{
  "vocab_size": 2048,
  "activation": "tanh_gelu",
  "norm_eps": 1e-06,
  "positions": "learned",
  "tie_embeddings": true,
  "init_std_qkv": 0.0236,
  "init_std_down": 0.00446,
  "lr": 0.000733,
  "lr_head": 0.00615,
  "schedule": "wsd",
  "doc_mask": true,
  "train_tokens": 449900000
}
MLP neurons of a small language model. Each row is named by its layer, matrix (up: input weights) and neuron, and shows model dimensions 16-143. Each number is 500 + 50 x the weight over its row's rms, rounded and kept within 0 to 999. Numbers have three digits each.
After each neuron's rows, "fires after" lists the tokens most often just before its 100 highest values on Wikipedia text that the model never trained on; "fires on" lists the tokens most often at its 100 highest values on Wikipedia text that the model never trained on.

L9.up6:469501473517407485487520529502676527547544394467518498396639549423422494469495495458479506466444468478476450494510599503546472627550509522474440514549522543475556478555544501581518511529566529417525490548434540479507510459436451506509575519473516488525449373525420456441542500516486410537542551511431516485480537517495532485567497518554497561451488439525555442489392453465551343563556
fires after: ",", ".", "th", "A", " and"
fires on: " as", " but", "ough", " As", "s", " because"

L4.up302:522509389545540558425526482460456461507469493536472542485488533483506582468500596531566429452554555516504485466464463527532540563550572461531489485473547546477561476490565525486505545514507644464492515517429572417531538618533451541465588402441370529475522504541404491484538510505480414579482561389585498536553561468516506507552517510514445549444470448554463478504463512474455475555498
fires after: "\n", "-", "|", ";\n"
fires on: "-", "s", "|", " In", " of"

L10.up33:594467447481490499569496489486437492539565409526502458508488472404519517480520540505451582422440553389500378530552620550490537514539488522526436481495471472557577528400559405513515557452441436401488463417565457428488434567530513509479461514525462523500551444440509481464573432562522442464522550548453493596551498428500580477580556602564482511476476436431484506498554458437551476520535
fires after: " man", " ch", "gr", " profess", " Ch", "ch"
fires on: "or", "ief", "u", "ag", "w", "for"

L6.up599:459549401546486545585571447525489502570534499535446499484541472466509541363498542519670514477567567571510419515465522558459599469484545467484559516473440480448597574460461519538433558512519485483490456468502558505509540574475507544450555537515396538494490493488463531478515459462445464445515539377570602475527449529527534489549473575500430489497535467599509441453548524380524514433468
fires after: ".\n\n", ".\n", "\n", "\n\n"
fires on: "==", "|", "\n\n", ")", "-", ")\n\n"

L6.up797:525482477497421479478523497497514507558479502569462554454490506487495620558458558601492538511498575509386466538549462520572568514570595540543538523526621481552518518568561543503469467551477483515574602443503536529522510534511456425488528415527560439479463493512505455574485469416515571553413501513562486559461480428566521490503546537524498534445522524573487503430460474365478466572448
fires after: " the", " of", " G", " a", " g", " under"
fires on: " the", "reat", " main", " most", " top", " high"

L6.up228:498517488581450502496545500534589575407547518520478472419559515481551455518506544549561576512483544519491548579484517608516505518419447439507592475523637538512555416520584535472495482542453479492501499440552509646416557460502482461584568471527479525548487414537433385586478463498431483551426474560452625464497421489634549540516465505606531515395542486502497503485483484387393509574446
fires after: " a", " ", " the"
fires on: " m", " l", " w", "0", "20", " k"

L6.up775:511645494490410549516595466446496504444573455522482469462495367436488536536516580566553596517505583541432552478535588558493515532461566442529565529514507534560458546516508456603388489561493549484573500392439524419487484463617502473442511481553474502517475507559487570616514483442466393435450458580594506458528463506511513519545632430516527536491564505493478500448500495556446475520513
fires after: " in", " at", " during", " of", " from"
fires on: " the", " that"

L4.up247:568524448489445515528536511488509464458577504514495527543505564443442561408433536454552502416504618501510600456526560531502508532536582511545444507515473475446578448535553549454509519465564466429476497465444529444475560528460450542508532499497500527537558425643439466509519469560474476449487559366492533536577561487539502518414501546554463613532483509504474462506478543449391518503621
fires after: "|", "\n", " |\n\n", "\n\n", " |\n", " She"
fires on: "|", "F", " Team", "P", "R"

L10.up1041:483524449470526523498479573431500532583507498494538598444485534353443559469421497601491527519480538468488526573593514523523581534421501484421455502451603409410484459407622470484535482469432535398542474502484530531517469598449533515484481513505481577523522461506456444520547546467417503504519498444432493575457567510574577518527463444529526556468598548549518420597511487490593506484462
fires after: ";", " |", "|", ":"
fires on: " C", " N", " c"

L4.up821:444538453511483515536509513484575526464604528489513464440470602527511510422455514499545538530500481451558458513529518489500579557483555449595454465495572514466539507497567433507498453496480620502519451491466541593489532497474417601547616490366523452598488456524497532492443469483478446468526607514476604608590491540580538513505430521509455516618494453533468476534416473449471478469469
fires after: ".\n\n", "==\n", "\n", "\n\n", " ===\n", "===\n"
fires on: "A", "M", "B", "P", "D", "G"

L6.up337:486522487582537488510542500533467470510536501521448532499494480464491559373493517484585442383488564409523494655444484537530508589501489482433524457508470468469533525557546515492561436515487532533498519438422513499465549473581491460432574552581471557451491439680391490526476529539510584492457576489428616536447435528497560495569459474511477557533580510430429513561536515407554448457574
fires after: " E", " W", " K", " L", " Mar", " Q"
fires on: ".", "c", "l", " ", "eb"

L9.up1268:457478464467527516461489484561575496546481554494485516464486538431489495481388490507501544493514565491502534516619522476534514527566487439504537614481622572437552412510590404515488473510574601525498478546524553577456435423499497454573525445497488429473424459570411525574476484397504511498485502509503664519548545489546552417500483538487541585550510432499544463506450501440517411551494
fires after: " m", " f", " s", " ", ".\n\n", "."
fires on: "ac", "\\", "ar", "M", "y", "c"

L8.up1155:489582481541544483416551563455530475545528475583545553495624439350389521395546512550517453440485576472438510502553589538566526525454512563483491494506480491549468586475514524447489506510512643457606593487539561530504520459405379504510571493542600482431555493501450426536485462434436588515477526520493542500499486449541567566512472511470515587532505510538546427464503511477489452464558
fires after: " G", "G", "A", " g", " V", "g"
fires on: "r", "ar", "er", "re", "ro", "e"

L6.up148:572436494478505514524536426517563486479567455554498564493522491542436476516498571501529417452479493496552576446503495470519520515466474485512549505531488486539576439620490546587435506478487456522524512517616447595479560482411433571412533495493492508543527377471477422517458435499570469652505521493441491567498522537462486452603477517518466560524443532469557467572520518453461448520490
fires after: " comm", " m", " me", "aim", " com", " mov"
fires on: "ing", "it", "ission", "et", " and"

L6.up370:538573371481477503540553502560504469538498464494389485488502456393558492412575536572557472380428545405503523543537529542481512494512559496421441506500462514518536530441536500611518434488457585443461526384537525435522528508535580586453574484555510594506621472567500468554459514447440348476504455467378503463471473522489501553488492472498512628523545520504553472479554497479549502546537
fires after: " M", " Mar", " K", "M", " J"
fires on: "er", "es", "e", "ed", "c"

L6.up1096:451572460433439461485480627471547422528466507519473578491514554431425559474474479487565553441547540455487523461461479419543524515510565557598518552521526534376549426534471475544482464570514449462550486496470543487508554532473426433556496527498506518466582381597450465501518447564448471502481522520468582535541549474511505433490490497494522535442451454625508452507460519446574482610568
fires after: ".", "|", "==", ")."
fires on: " He", " It", " This", " The", " In", " She"

L6.up657:457473448528476456428502589523558487508461434493533567390606637505486504436489570623512504527493535517518527534447522471533498463423497489519522492526568467497546487511521485557473499496494500461544442536624529504445579437394466463553628443455452575600477513599486435531434383499511376489601618512461541511558499471477423554550565443460496488457495523548553495419485467502491445490453
fires after: " m", " University", " The", " M", " based", " =\n\n"
fires on: " of", "use", " on", "se", "idd", "The"

L6.up811:422553438578433465538527526527498574615445494520514499501502470397429535494545574521490566387413524478407657494442536435500494605421479514508561478528543472470505547555510497498519385481539531481510571491483585484498522416565485467595553464495453452516473516555500509542565485507497569567446499539425470479553554392542559537481468396564624558420489522503467457491458473500531519503477
fires after: "R", "Y", "L", "S", "T", "H"
fires on: " ", ";"

L6.up1181:470490505523518488447509460525498528533511458547524477506515414458488519450576526573525394425531597429511470502500462435492609552493464432585581477476515574561564470448538538476418390608515504494579532437550558483492545549474502552433533453487407562459409533504426449525594500523499488590609535472498489473508435552636457541654474410478403489480531517496468523464471483458460453592546
fires after: " ", "–", "5", "ced", "ceed"
fires on: "5", "°", "20", "19", "ed", "7"

L9.up832:532438508505470643518561443517560519468445490493474482471523513447542530498512530504451555447498438452530515460623546520567557517579428396544539565482489523501552466421527420515471516462575479560431414467500544526443545561524630467546453533481426519461382476557463433493420465539424463624590524498557485530489424520466516436512454527571508488507438505547493419614461490453417491567498
fires after: " con", "om", " inv", " in", " ass"
fires on: "f", "fl", "ol", "et", "p", "em"

L6.up390:512534411438441532431543484562547492580527471581413490536501491488533529438513552520492508519548584510520530436521471496531529493433499520455527505485549462506557380538602505485426471461486474488611510492461550574452585411480543539477422552518513582449481487544388564539549559533460432576492579507629497513524511480544521476629427529437498546477489496474433462441555505520419496500499
fires after: " ", "–", " medal", "/", "-"
fires on: "3", "5", "0", "1", "4", " –"

L6.up123:600474492529477594423536477554494472412463485488487433445569595436458473493510451511485546490502465470543511601472567450498564511495354490536624473492503502556474553463533456556450568548545522498355491485475429521415562565555538450544512473478482501387400508463495506573472480517470537479524472452520512509440473554542540488503461478631509508453430536495469533577540521442508482518561
fires after: " in", "In"
fires on: " "

L10.up1026:537470459513434517506493442447516482475594412464525485399496594461436559518496506401521521457445532425477428448618575550466569561498449610441445469568435480514555491514446480584562443575450494386495623504459601474458507597535457456487502575539478539473571483496512492465512516567466393565544496541420525568521495551462481505541464554469515481585436438511524492459491479440467531533510
fires after: ",", "th"
fires on: " and", ",", " but", " so", "ough"

L6.up61:593458555520505480576538536429559481540476535480407556414508536413500445367439524472546512377400529437483472578482454514512508614458548490510452588520535563546507582532561528562526464490477528496472555498513500421475548472470482562407671460479533534496545524594459493528491446383507468460457518480446578464467432520533543547456495575427420582490548484492484519505494494439489509451525
fires after: " Y", ",", " K", " L", " Mar", "H"
fires on: "ak", "l", "os", "es", "k", "z"

L8.up90:484592431524475571365540504473574524419498469512446631511480468494512466410518483577436447500411527456450505557423537449504495517556541505540531518510443558473500404517432388486500530524428637497458541462574508489454603450580487423613498549509448496538486586526435512480469508550501482444506580575491504560505538561603545530537503579485391475478466482576404513446500504491564485565503
fires after: " re", " s", " w", " Re", "e"
fires on: "v", " north", "igh", "ve", "ou", "outh"

L6.up499:565552471536511511511501531427496434568549469508525503489481557463511525444509563540565521459470479482408389521542522472532497516428557550476499482531474483453510484511577580491452440480428502508566604430497592486499510475462450491502603557500533472512479507552502556436531493504423553502449479453402547496522496422528587465559388496583527538548513485531537478485447436488559582524541
fires after: "g", " g", " G", "y", "G"
fires on: "en", "et", "in", "o", "h", "un"

L10.up645:533539406514479449445527427515537471491488463598533518484570542396470484501450517520475537508384572548519417458521583557510560575450512434498522605512472405465508431397543484552540587505535489422532497539518601492508491462573450517515478481551499505438445534494411555447584595508484447484505487434494505476589455408498593433441512495527538500471595512506510495556502459487502536514582
fires after: " M", " m", " T", " ", " V", "min"
fires on: "o", "et", "ent", "ist", "us", "y"

L8.up118:516519525504475503592583538422525438492543521489519522600545504455489520467432483490538497520421509450485469610491514513529501547541511418518557577540509600511502510525641531466510456458488493507529517517392528502489542533620406508515610450501482545463571496534487516608408403403416498540502480630430444448418472486546461534515403534564494588509437438465527459553544440430460504549448
fires after: " A", "A", " a", " g", " sy", "-"
fires on: "e", "cc", "ch", "0", "k", "m"

L6.up1232:487481502463487499502513506519567498437500457523447486468478613476446497447377493452524498521465517447504534514511509545535528614532501607474583444549476507530576465542526475488464534547499450470394528542424463542421532507554542453485526526564510572497537484473498450590555484525494506529540522467471488467455454495565663516560490485581485483481618490507491507491572506466411472527507
fires after: " con", " in", " a", " ", " en", " cl"
fires on: "v", "fl", "b", "aim", " part", "j"

L6.up854:463444559567512504537509444472497517445459513510469422419468551468441440516392471532563599450539460428561542631456479500603455602393410498609562525529592524543521529527520490537464558538492539505492575488478476540527554501431540454516452525495499465497546426449474486507483439502452559549536587453520614550420540559527558525530494505592456481501575439487407505498416489455575530541484
fires after: " ", " and", " s", " pr", " j", ","
fires on: " ", "30", "ess", "88", "int"

L4.up57:487571465467479514414539572403575481482446505501496549439406558491459540421468568447598525451450529461479439533505542401498508476617496552540533531512580502478524348548487419522588445444489509457538446508525529480494533527425405479528412594462550441532470478481496407485466488564473519587515490501489588480582494481506553445451564592534585536510486454593528489447476467490475396548488
fires after: "."
fires on: " In", " On", " As", " The", " It"

L9.up444:488510550545501509469554470419575519450517446466476502532579511384540527485474570433522429516504594487568489548510560531486477503507540431470604543535425506603580526505562528463438446520464503422558454478415546437504494492383411533486600560520536539464524450536488455585389451440525513508568456516572500515442457440464506533516512542565458591474479464532569477461549516503579484596598
fires after: " th", " A", " S", " D", " n", " Th"
fires on: "e", "el", "ose", "er", "ch", "k"

L9.up1211:485555427484543525448422561509497456470537561463475564545503443533480500505529507463444503472513498411447517439508562452506520465542462427600526507513545548493571510475521416549536468474566542441570392447486503604484579622568528439529524557344503370483430491519458551451463482458427472578525581498573567466532494504521546470493427639458520522513436481556482464471381517452468488607544
fires after: ".", ".\n\n", "==\n"
fires on: " S", "A", " A", "S", " B", "M"

L4.up696:444527507603499417618519442496484567582498489522576400524600490484477500489572612520507429533482511456519491617502535564512560523561516507447580557504515523488499474484557508522391534558478573486390480530504512544466503457572489500479601469429352555497517530540471516563512423549572469513482500556458525548388581470575572531519479499530538558503563512465415492546523485497506483419570
fires after: ")", " |", " /", " ", ","
fires on: " is", " (", " ", " was", " |"

L8.up731:498485434577488427493459565510560492520476555523511511446559521500463448478494502575599469497412506587544474492477488533521512522462593505454478573498511441495592450421563491559425521583431531517496440536566556533446497444478516526512603549462536432590478446480407521515490535474487435523429507592502476374451508429544610461606540489537492566427520483497444469551495497510471464458519
fires after: "1", "19", " c", "3", "21", "20"
fires on: " |", "-", "st", "he", ",", "60"

L6.up65:527520457560501426490468560515522542585410457559494520466627446412428637449520507475572498433508532495437554470528526457528529532443501494502453589510516402526497554509527510511514431460547499491524549514504550449496596507422461473482563501548431561458468452609531482492480541512436491499476555498495479479508522441475554487527485502416520570408536517567529471530515471453596450513476
fires after: "R", "K", "H", "A", "V"
fires on: " ", " S", " V", " M", " R", " T"

L8.up562:583528556492475605473526529480438489467499422546584515560467447472428476535455567511450576488465520554498450453456555567485544524526527507472502535548468477505505533338501473575573519486493474438533422472504492492503524558497512569536431530450465469521521521542468413401558485513373526536492495446505447507506406464492464534628386470551542514510540521512381492495505450557513592499482
fires after: "l", "r", "d", "ad", "st", "g"
fires on: "ess", "or", "av", "r", "am"

L8.up526:562559424489520510488514503508450528527417453473524545491597513475462489411469541503513441484495560486552485535631532548556611585523525453491486437476432583535530444513476535551497429453451479444464485499470485471502559421531423527636472457522372448498487500578500458505562587525481549439534508448557512472487483485507641489458538476580458560490556501455486501465523451493508547448548
fires after: " T", " M", "ach", " W", " K", " P"
fires on: "us", "os", "om", "rit", "o"

L4.up58:564498480518427454485597524487515540435521400500452502469513547503524557478477550533507512454388532509416552567519493592557516536545604489557585434547502521507481567484564498513436456539509465512569522500554578505490502533546542543390497430506448553531422491587493504556535495418539497584518459480569479590473403482506504572494541440499459557413570572424489488419472466482458407449479
fires after: " of", " at", " in", " as", " from"
fires on: " the"

L4.up546:441553500514478522429509490416476469583436449570481548534591518511415523501506507601476546447506456458510446482426520456488558464549424522470516624499621511422418515543511449461543576549522571504475440514469561517507521595522510451512487517382490562575569468576470490521506451534552527574526559472484550473467461486519477546493527556457534509457512459603407461604491509485453527453519
fires after: ".", " He", " She", " It", " he"
fires on: " was", " They", " This", " She"

L9.up891:495542454570553485496554445523535534618417466562464480464545429438534491540486499572587521444462488494384436603483519569554524550567488469419544507508473517454482440538462456566510487494481532504500547495570592503512517401547476488532588512483457540479494493517510458565463445464540490463473453528537556525471438473547559524479454446526556613437579523533457407522525497537484387525535
fires after: " H", " M", " T", " C", " Ph", " B"
fires on: "er", "ur", "ov", "or", "us"

L4.up1190:514396489550477418498464496560461655540470497530491493454492510452510445450470540603480580406422479498462554586580494556551546539578430459474510510504493442534520453407555550527511537521524492457484470534598573538513508511525506462537501501510479484469544475474479498508537458502562478466523550550555486576469394491562482471586582540503518505395578523514471482544519443472506478541453
fires after: " t", " c", " ch", " T", " Ch", " C"
fires on: "ief", "our", "er", "est", "or"

L4.up454:587539508511490559516554498528482515573521541483494508493435540383528411326510484516557559432506503463439467586529511452559512570464466492525428544465490442455537388486564484513512459462562574467482486451519517560460542472422512462524522484480481492534509427593491506473491439511546411487539568469454624526564540490490537465540545544626520622451558443511474402512441469443371501492586
fires after: "\n\n", ".\n\n", "==\n", " ===\n", ")\n\n", " |\n\n"
fires on: "M", "L", "F", "P", "S", "H"

L4.up1039:567481368542499583491528482469516394490472482597497565515557488415533570494448572558539473516509532478468494511453546502497597554559467444561567477487572529543606447497599490515439493502530588470427587499546527525400578514465478477481505515428407475507472473538418480508499436474510500582509567490529553455552486539520497502611563593547428546513499464489517464511466431506430471530528
fires after: "\n", ")\n", ".\n"
fires on: "-"

L8.up860:563488499482553533475595526382514526602577451535501566444526464408424506481387537494465398519477547520513560486607565510498580503496545499496476536489570431516548502437614441602546504524517504435552570480466599491494499470441511532486542422513349450459464521505492468429592431441449492563593506434485472437568392576603565491456512552434516489506500541462530491438486513580562456460559
fires after: " N", "om", "min", "in", "n"
fires on: "et", "ist", "ad", "ant", "ent"

L8.up587:547498555497539454480496476570601537448452459511438403379444531448501483506496477544586543483389563531491518424533498569431568544490515540530607626498483632546622457427602537470418428503470517528498499411478506578388465541527491466528471516513490471516464484531490421509457530426458525529404513548530570548476434445527560437518473468540510561466517508485568497549498453454485492505559
fires after: " ", " c", " the", " C", " pr"
fires on: "19", "20", "al", "ir", "18"

L4.up901:524576491495478514493493530522510369537544518526436536497451519444476485433552518510558566479538466419477452509412490450581594482482425536497464506498506467447525469476528501531492554595513652424455448516450544529489542541419511448461564545444543486611590418548497527501507383576470541514524554437545627533574457437531570511544426571572541562450526440545465463586455529519475470479567
fires after: ".", ".\n\n", " He", " She"
fires on: " He", " also", " She", "He", " |\n", " It"

L9.up634:506543483549498614474474480444554410463428462457429435559461476520502517434526479527478388448444510427575555543501446453458544514453443504526468538452576508450508465489413488514365514536522525447497498447543509554473628493404547571395492539500473600584467441493464469524522530525576437474536496526524597521515532556466459463506578588469420524523492517487548464546474458487559409505552
fires after: " me", " mov", "im", " sign", "ov", " William"
fires on: "ed", "et", "s", "es", "it", "ing"

L8.up494:563538415475540483509632564492426494517511515525435584489543456477424531539435494632516511508478504489413539539641526542476570478566491429480551520533584495424496544476531614597452440511471385462598550404575566514497570451498481473547518517539497448440457514465499464533543488388475553540548496591528462488496420430482563464510510510533523484464586514562500465485556476502515420497513
fires after: " T", " H", " C", " G", " t", " c"
fires on: "al", "ree", "ur", "ond", " Cal"

L6.up618:496531490529522535411479549523553429476505460516483497507482546464480614475418530457505438519527503464609587472465532528503588482485534482540505474514505553549645474481507530505479389513497538469514545454512520553465553612403425475564542514465391417541461376524481487493493494517402470507587480439509584499580496491603561458559563561499417541577453483612469426508490486478455465565591
fires after: " |\n\n", "\n\n", ".\n\n", "\n", "===\n\n"
fires on: "==", "|", "-", "19", "==="

L4.up1005:515505360465497519483558605369520400601464553518489518424508531510468534502415583525480554482508431424470479523460529425563500498557492422545495533501724439460468434487527365499451429516509557494494438525495559494463514534499473485545623468393500451527424485557478508519534485460475547609538574520491504524525507480520518486438561531491467468534489449624471478506401497443501461555437
fires after: ".", ".\n\n"
fires on: " The", " In", "In", "The", "A"

L8.up1109:546567514474470586559589478533466569483426473510471494566567498515431545477486561464495599495458521510511503440523513534373469493513455550482442542551545478579479483518472498541526394500480504498383541466493477460534461569520541451440505493467471544585593465536501436602551483486484493553537503493538489507494444609499529560519533487473480556436438493467422475513441497505505401531517
fires after: "el", "or", "ol", "er", "her", "ir"
fires on: "th", "t", "id", "v", "ough", "st"

L4.up66:569423497552481568512578505499473550471483505506547450460473616480489462487469482538523493458464426452459493517447487485534516545533531504592475502497585502466520459501529441528408444599462546488482536490526549515487570487512526513502576542420451505515456476510462549553545431430429459506590522465557545617499495533590543456556497478608470484546436414563435445486448466433495422529496
fires after: "\n\n", "==", ".\n\n", "==\n"
fires on: "B", "T", "D", "P", "A", "S"

L4.up9:512585442479490535494465512428453442586465563511491527512492549419473527442500542600502499504473525452590460507580482528443520525499544484503487475500597430520563334512535499576418508492504599471504545567450539507477520570460492480464537488487493516476564520546476538495468524483524394544450509498557479502558496533546533549443409452492470528500635466610466479451502504450499494429514
fires after: " medal", " ", " by", " Pre", "-", " sp"
fires on: ":", "ent", " –", " |", "ced", " Jos"

L4.up805:542467495484532525498578513457474536511477557501426466488503549512526560450565561550584493480561593484547470475531502507464531549507509551533500549329543501566537480467528509565432455537411499491503581466365529447459506549500520483499496520453504578505489594547477519519577530448461479486521547462478536597560485557533510554558551516514492587493500456576488288469458473466562429496516
fires after: " |\n", ".\n\n", "|", "\n\n", "\n"
fires on: "|", "==", "="

L6.up159:589497432498441577391509512523559414529538494541504521462491524503481583552410449511498593541543502478458436514549509473498501450443489456581572482504541526512440340479541511457459471582451555474580477463544525480441530481528495546562494466420488492599535399547451567512608479512499514546532469560534490490464548542463495427509484474582496514582534400467449484473475506390466449538529
fires after: "s", "es", "ts", "its", "les", "ers"
fires on: ",", " and", " of", ";", " |"

L8.up1206:510533458567456464432467432526590448492418503584486462415520546458454499470470544623523497477494539452619509587524534492460463638461467500390576522480569537482609475521464419598448503548543533499566545576593511568460521504549462616504501511497511577482460540474409425459505517512537435533471584450560483475546432490563494483489475542495484462492528392521548486528503505457564510452445
fires after: " m", " M", " f", " ", " w"
fires on: "ight", "ag", "ust", "ack", "ent", "ill"

L6.up1066:616556450507520489490505488500510455585523493534454467454498390511503455507574505532528474495524537463526446505546532522468531578608516463619494480489482488516552394551526512524487429510528630418425560485476503525475524511496490534488550562501465588471519474459436493474538427482487454536586574455468461481486401522544409448562550612523474633500545417518484500502490527535347437490527
fires after: " ", "\n", "P", "D", "ceed", "ced"
fires on: " |", "ed", "4", "es", "e", "ome"

L6.up126:603524462547505600517427470452459464472534460561470443426535528416450487524488597399402498447560528418551589551503525501515524503376459548442465494478565462535432532480515473474398474499531550456584469492413511447458585516426502481407585511524402479490419492541472522495542486583442447577538500389511551541529551518499491541452491523482471503424531476443518480494459462463579443507566
fires after: " ", " April", " Jos", " May", " January"
fires on: " ", "é", "3", "or", "21"

L4.up453:576468496468445502473543606523570357469557495508523522456440542470526470423584496446557577408435501399410471433479490477483548576539443580517448483525533442469541537503497375586562450446509504467510509470416546492519564564517516536521552564510509485504474484565484532481488434469400570478544545445554679566635438507519477434533493591566500528581490453582527465489468449499475476503548
fires after: ".\n\n", "==\n", " ==\n", "===\n", "P"
fires on: "A", "D", "ost", "C", "T"

L9.up885:520543479477577605521513533392521525540501410494523483500518492440534478465525520593508469488585508448506524536531489500552552508478482439472517519499471574590532371513499429561449486517451614495407546372532548578453500481492484431526463495504519483528429529454463493585512502491573445582483573571514457556484476436497578491527613540526522535498492442538439524456495506399606380556484
fires after: " s", " re", " e", " r", " p", " w"
fires on: "it", "ou", "est", "oint", "in"

L6.up754:615489544507385525515534462513447449493478517558452553564523536514498462496534544589453585381422525503437436421514541523466496522585522562517470578507572487520550425439523442612463445468513495505485565443537561546448502560508502547433453487463512511547521494571511508485519510478514443615503455573463531539421533461526430482474465436546535551529537534506506464420505450547478488506563
fires after: "b", "ag", "g", "f", "og", "st"
fires on: "st", "ar", "er", "ad", "ist", "ass"

L4.up272:471577375609507519502541565428431509520500540548517415461474453491461584512450590557585519411497526529492453570431613500480597549508465468584531558498524482522457513580569497478515468490447556481520535460521544570496544486468469497540557447453459523569407545535494471595556485506404547627421477459465528489477530495587522596515501389516497547485541526485441436502561436514571554479494
fires after: " |", " "
fires on: " ", " |"

L6.up373:422539555540503502501499451550609546513485487497598421424589536478478507484447591470538514437456522478537579554368554448431550530516425538542514581486541611499498548481542407516427552492497538492457472420519509557455519470516471498618528473490504507577481590471478519637474485490445455635468479490515475415448514454567498553409528516508463546414581480467477532518487477399566483460515
fires after: " ", " |", " A", " –", "V"
fires on: " ", " |", "9", " L", "2"